{"num_hidden_layers": 8, "hidden_size": 384, "num_attention_heads": 12, "num_key_value_heads": 12, "head_dim": 32, "intermediate_size": 3072, "vocab_size": 23762, "hidden_act": "tanh_gelu", "norm": "layernorm", "norm_place": "pre", "norm_eps": 1e-05, "positions": "learned", "qk_norm": false, "attn_scale": 0.177, "bias": "all", "tie_word_embeddings": true, "parallel_block": false, "init": "normal", "init_std_qkv": 0.0184, "init_std_o": 0.00461, "init_std_up": 0.0184, "init_std_down": 0.00461, "optimizer": "muon", "learning_rate": 0.00905, "beta1": 0.95, "weight_decay": 0.019, "lr_head": 0.00496, "max_grad_norm": 1.0, "warmup_steps": 200, "schedule": "wsd", "decay_fraction": 0.853, "decay_shape": "linear", "final_lr_fraction": 0.0, "batch_tokens": 32768, "max_seq_len": 512, "doc_mask": false, "train_tokens": 267500000, "max_steps": 8164, "dataset": "wikipedia_en"}
MLP neurons of a small language model. Each row is named by its layer, matrix (up: input weights; down: output weights) and neuron, and shows model dimensions 112-303. Each number is 128 + 32 x the weight over its row's rms, rounded and kept within 0 to 255. Numbers have three digits each.
After each neuron's rows, "fires on" lists the tokens most often at its 100 highest values on Wikipedia text that the model never trained on.

L5.up1609:093194134126125121148098134165152136179116120136144158171125188107146112118136151135149139111133123119134109150120084166152143099161105078130099156124107124139147110107149104115130169124086145133127123135130101109089173189135149084114108139103155198118094104113133187142133126136116120099176090091097130097128122060192086136158083121131076162133096127117178114152041158115090122097164119072155123111110050099132101169081162164066164173140117115134179109060144165069179158159130157107009121154131160112129066178112132123181141060111155132169144116149109118088128148101121071105
L5.down1609:092117193090114081111107064143102124066123169129155102114115097159189158082118109117152109180182152164203108120213153147066107200118112120112163158168128150152143147113122104124146089118198120184111120130131133102140182113120145242154120123128130104091136103175174132126113060147134132095105058124118149137091138183140151074158135146065106157089115184118113145136202068139111152155169116124087064098144122027095144101106151145135081101135136091120119107167223122118111142172150157148135160117145110139129116134147100106134161155164148180058106178128035101121141094165108099138
fires on: " |", "-", " ", "|", "202", ":"

L5.up1201:105127078209147144154153088135134190158099179114133147166106128151121175094113166140090123168131154154079096181105161130079107133160114081126055140126101112112123133178154147162118154110136164133132084142112158081168103125120151183108115144130155198167147182099120146110157153185136097113087093168096125156144109136105175163122181133152104132160114152080150178048085080098174125107118143142134122161121085138106131146182102141138169109132111169108163103114115132094110166129118103113129137121157156118120174122148078075164139161144134163097114118120134159106125086063113127087
L5.down1201:131127128107091147111100173095122116078177118153132151109086137166151121141082120136117110173159200130111106138132149117164151176163149066108056089161146143147111148111111153159161102134120098147106114216155163118115134129105111106118098162156130159076150105157122104091181098119078181145156130134081067134127140137167138125083136139127072130093111157153169171122133133133091080187098099107109143109112128130128107152127098116100139066187100058152111123117124187167196110151133097178139124177134096149143100121153103139175078029091142087092179092165158099165099101159168140118
fires on: " ", " North"

L5.up1066:136135124121060134122129139136172121131135104083121105102170112116124085121143120098125151095108154142113152124178138160132093125127104149134065103092065128111099163185078100125172177143119087120098136146162045164153160156143100125113130059107152159125128148118118095140137188167121039169199083117144131113167107146181112143106165168087156093195122080153134144109048112141140142107189156146165163096128193143131127124091173138122172112116105118129109129148134173141102108133168083082201117151113093114135134148148128109052132146156065086118105166171128128166114120098108067119
L5.down1066:059155136148111182165132135095113113061090124127145153116144173134146140102132145144097155107118086116156110136181078144123126112136161173103064124137141170039152094094153124148157196101118176103082108111115150113082046114129172106150098088089150100103098169121106070140150115190137151089145181100108108192146125173154070134136101066164106105080176103101150136126126164110105094122058179158101116095115212073137132153098127171114178110147168108100076125154119118099163108128128159140119126112130071148171167153112104155097065103099122080108111088187080115116138222166127131158
fires on: " had", " has", ".", " have", " et", " Sp"

L5.up2902:207174137117100157086151130168155139126075172071180136122104081148191109128110185174109062079189120117108086154155131101105126064150115136085159110157148127137088154115160208102126132120179136090178158129097125165188128151194069151152128123102105121161223110128132075184094114141139119079135123107178140145107102141109154054129140132163118164134146147157135095120154066103135140128191201135099170119129155188203110159123181129131106174119124136118109131138123084165186130179107052115141133157158142127143066143131090141080051078123134060119193118107121181186091097129104084154
L5.down2902:120149180107068148093165130161210087158098117111195125129114121106156155091158172115119081123123086175151117112126105097097085132118091135086153159148093161149113151166102149198147082108115135131183139198125105103066131141154151117121132095120166116091103108088044195106134117125122102146135120089164137151152121105127091113099108087170123169144156084134134180079154051136124141117115203051133136196123156088089169126175094121122104097123088139122124112101057100127107090146193153119141187130116122105148135116150169088199132093081123087113137128168157132136160056168158112115
fires on: " and", " at", " or", " in", " opt", ","

L5.up963:140186163198124130146154158155103145139147149118104104156158120174147109112112085035141164156131121056153085195128100116078147131139150159152087121101103082115111134112133145123163152120169112138073088066092106139128112123136129136138123189062077164134143139060113153147109173120140122152136107205165110132151147164170131197140129148070126175090132044125167126106127123088160161096145193141081189119113105138117115118113154097159154158148124098169129149176171131116167085170109110162098136162144205132115145173150139152102078135166073108079104054152119091119065159166129144155
L5.down963:139084096140089140111171076110139113107118180168063164149104115147190117116098101150075127086165174097126180113150093098123116097095091193095074163098142170099160114168153148138117126123140179117083105076092084153182146123131148130183148101138099086127120114159119160129131139129103063191129126100087133125192111105138064147110104111145164124126140131137157216097154108117120141132122137178134159097100112140124065082098097133140103134161132094103097121153117177123144102101147068118157072119115075164090115160117128126083044120203145127097107160174106175166106132112118158137
fires on: " had", " has", " have"

L5.up1635:106060163128129099129138095117143133129147130125107145168153182111118129055079113095160133105129176083176124136122154092072123129116148128137128149089157102122169141144114150156201130107167171210072141042077077119080113082152086136087095053093132087119105101062075139150211154138161109179087103145125111174138120138177162170150151135047107146156220054132106121125105178122146149093106097120154128149126182119103120102166159083105139171163138075181116135185131129190111098173136103174122105166066110134106047121120137100137090143154086129066109145138137092128091091112114125092
L5.down1635:125156114138039126103099108137141163152133119130126168164179139151163164121117120106140129117174151126155161143169127066148139114071082198148021137090091147131132153165123170099166101128175162102071117088157155137173138173105147128163109102089150080147071089108138131117116139121111130116091113129134125166131109117161082098124139195115164153113211061081110137188111091101110165181192131194094173152129108110159080097112125132184126090155134145188107154120102083118109144131077161129200044150114126126148110128025126142137140149153110126090128133154108145109139135113134150147
fires on: " had", " have", " has"

L5.up444:097127139089113116136039076128143203111095121136135058116098132131130111126141061118121139086162132107116135153103094113144097104150055118150136123162137107147134074095114087154120074144160079151124117158102118119118132163170097177158130152134145131097123162172133149126110134121128142151152120192095123055136118194130084111127154146139117096095130116163130053143152176167091156141118155072129085080149060110067167163110192137190137125113137139117148181103088153108154144093159098144127099141161151102098132099090167133183135058162116093083123097102147088113059182098152081159
L5.down444:143095069111093062108191110092097091113089162143126185112176181164090131171135113158129131174068179147109069132165184148118113152147147152097098146098092173126112077165099117138102198152086165113193071085204167099153154151117151194137143122175168077111144101146128160106125129146102132054069108158079212091136152063133148144116198139173135119122124103174121178148121104070157114157136114105151098091175128123144130144150147156045107076130138096132105092144168121121091119116091160083110197078118162066109088093112187112187203129127117080164076115117156129144095100192168161118
fires on: " to", " of", " in", " on", " role", "-"

L5.up2567:107138153216182109136103091110105169158087086100126102104103152126078137132071085150123095082214132094177146118073114099133124143128131119111150133072146115121117179103140182104096159142090153114078180105082135072187124087097125132127106126132117129152141139109112136154159168171178112094132116124148139109100055077153165127149128190143157181144176076133084115161130139143108202165136108160109124090095180146101196109060191135170157127127145105104102117131125142152194103153136097137099141155107140119127070125127093160138104119140126104150119127139167132100109124131139092146
L5.down2567:082084107143042172132161104101152088121163126150179142072132126091085165099186136121109094080128122100128121117090081142102184167122177118103113130147102137083099126143142138109139193162096166157086156068077156111121111133177165039129091102086093142113100086123121167135078139101156150147176176099153119094181125100165107079192083143134109084161112088157121056147133109129128149085125050239113082112129140088069151127130125149217111143139124167143194059083117071150142103130107125123173085065154124118121149133088151159156106133154127113132130125126203119128186119126118099145
fires on: ",", " and", " ", " were", " or", " are"

L5.up713:144097080197108119133140100163141082127156121213184130162113075120128138125160196195140144139187127163151138194095182118136122151141104106144120126138097192144148067113161159092103154144130111141154097170142136117152092218107091142095090153190097156148123114141120119147091150146109103142153116103084102125090140108096152131122165160181134115147133121086119097116121120100165194180104093110141092158145130107187061105169199118149160155150114143136114196108110179098131153116140135168122117150140105124161123151124056125132133180147111153133110169104087067142157108098101110121
L5.down713:091083105096100180106145114085137125151137183141089137109138139092146146128102098118065174145128077098199135078177142165174123099114158130091155094163066176148095103138132127111109179141145100136144114103162102096139172110139183067142110152125138124112150124079101153102121111085126156126067146151186089119154087179097105149123167152095122162144145127120155160108167157134179092112114188173115144155087102086097095115125132130102109048126143153131138125156115127150152149178118111145114161137125095150095087182187068137098167082118146108116133102080091147187077128130166088199
fires on: " "

L5.up849:111090123100137089147123119128137156037058107154147185118119150099042126135169065117110109072194168071144144131183064158124142129146164111098184112163098090157109107106150057135142114106118163094076172111106140125115118104120117184165185111105146115078161202159115133107127157151119143104111105130085128166125079130123150100056163144162153160152088186135112122142166119142104168159137122123157069153122162130062121136068161131099088154158144191135184131084215125111124141127082117121160133140143143137127119131182177157151116110163168125138110084158142105126141130091179099093
L5.down849:145119139153084186176154118170101118110115110119146127093144067150159182119164137149124094140119123118127152166095173143091149130095106157166154141071100138082150203151084120106139127101167144125130059134121092117138131142163101212114128158151086090178143168119124172079125144136111148121195095100105194134142126094174099122126139111144080130107128177029090177139188166091091075112149146120195099118144104080100123120141181127076147063093129134247114133146093178088179037094105148070154126101161154095151151141161088158127101166128068111058162164078125115148172153112102120159
fires on: " in", ",", " and", " of", "In"

L5.up738:101104141113114158084107124170117144137116143123154149149126158095176131153124107072111113090162122080117103166174151169089165100149128102154032122156179151162129117100086097087052123108058190149092157138094156121105167150074141099053128140156125184136129099159070088161113132198127197081169112122088091092129117127125142103041110088127100183092145156141155054140129082148140133186127116148143091120140088121131101141140115093087116161176139102202123117138176134153111105145129095110125131091142151146169165172106149158137087113156091098162099112106111128114126129161103083121
L5.down738:169152125091182123134128147079153143157149108129043064193149091155123156103124147172139125159100145161107147104111137137141138172089149127085141095083129157118148178206153128080134150100161122139065112144169117111149175149196170255140109121149136091137147198131134134140134100103084106116109073127175174139105131115135170137200142085091133137102121094142052130139154184106130122116182132134134186103181153057146170137107141124170113100145124154084135120122197150074175189119144130112131112131172166163126164080155084129128126098158109103068138139069132141068131116118152120138
fires on: " |", "-"

L5.up794:062187065083186084164132098127163126120148130058131112177175124118095109120180112091073155147151088132156139141063137048154136108137136103163150142128106107105184129085106106125118062133113201122100126134114074109119141091080137171121129077096139116101107105134094089123071141141159138149142103125112190135074085157119097103132157127125191159159197086156118066082134099118125151116141093137138113131168155147081151126090089143175123152105148119104144151109109175108154106121167098161112104150161080119121139139144099114108136112148066135112125203148142155136149112117138204129
L5.down794:157142160124039122137116129205142071143153146124137099098136099061169168206114148112126169136088077202153145103169115127186095136121105098102103128140148170122120104070116119195052152109098114127123153150151123164078110125149117086111129119104072116087164172166133112120206094098109182137135063107044128108169159123131169161108100140116120095144155091120105184192085079137117085159098049128107115116112200085131155120127164144160105154164140164098141117110132072133139069173086143133203172125186137164124142140115141134114090165150150151131084066133182160053133165169159177090
fires on: " and", " to", ":", ",", " M"

L5.up1712:204115129143182149128048110154174118181114094158119092079143106075093140100151156167132115120148114154171169133153112115084141087146143134100130079148125132123151123121165159095105130143171096086105089084130108139168161182124106116096140098150168085145113153095095139150126182125078103129122130169140147142104201140114095096127152131111178178173109091135109105153112085115125096147185190100156068149178172145142072189195166081126117125164160117130134162129111181126071104143033167166092196169131109088152078103121095115141088123129067126091099052103081125185164194120118120071
L5.down1712:110153102101091095219111138092103130123120123125185137119135153121135144141052137178114108138157150099076127132139134134144109120121178171154101101078129100149146157109160114142159137121105147132086106154147112137205116155133125186152097154186187114174162104104174105129130163122118141128043117127104145083117086157168121151186157127079113108136136124133139128097097145087132091095122093154074156089134135086099080134130129117119159117066126136135131141173107132084105138117142115161124144159142166150028130215128209187146119111104103145154158091095077103138201112158110073142
fires on: " ", "201", " in"

L5.up808:104084115156134120109156121124075148098138056144151129106104161112110071114177152138055155124108136097086196129054181113136117157155081152109098070052087118102117118130167130112195135137085106146140118115144140118164139114104173085145067122093203113124152140053114083192100108136150204115122114180127089088156138133144141118117116140148136124087077129116133159118147099103121132121144170128156151110156115116176123146064153139107101079159157166171152095153122084105151126166112116179170127142122141165102107181140188181150137143105076111197113136138181107170120164140112095106
L5.down808:137167174162155152139151106113148087110117099147131169084106167158122094090140155155122160136150115130141158142062076100123143138133049139107062089142157136094090169134071108169158137124106133102134163144117101077143151101100131049120109105152136151163159117068178140140157191124158093069099141184164082150127128068141140109086102100106110109122147125146083136106176126118143062128102170154122180159073186098125173153100139157094110144114127160181143068174112122099148130171099142174113125168110135066103168202113143136205120082109130137103054140129125132129154099125101106145
fires on: " was", " is", " be", " were", " been"

L5.up1559:136163090150114120128106121144157141129149093164131067145100206095159145077153094142115143086165141144173138119133178134151115091132101086113097123181035121110121158103175142110067141145130111144121143147120135141162157081141133099084076093161131174125150118075159143180169117114127168083186077139088037155107141152138078084092162197097131131102107131146136126164104142114118142097128124103097111147116150133070157149140169102082132106118126107117118131119231156078150119119175079128133121124089149101090174153091119109152109110133151139224102114103076136121096163179155091186
L5.down1559:168151104078101075157093124070141077130121089096088162169158109163160122139131133112107119164088119114170128146098176165076130133088087073141168128104131195122141198148179109121137142125116121099160110131125182147157171158124161214164109072121153151146183191144130119106081112129122159170096080076138180124128201098143111087131138075071130129114082146092153123133142140078131100148089127125145134131173095078131135110160154059092181103094153122101178089099215181117116157136134154150108080079121095120098115084104071157132171131165168153107129091124054089079152090154124121163
fires on: " by", "-", " |", " St", ":", " st"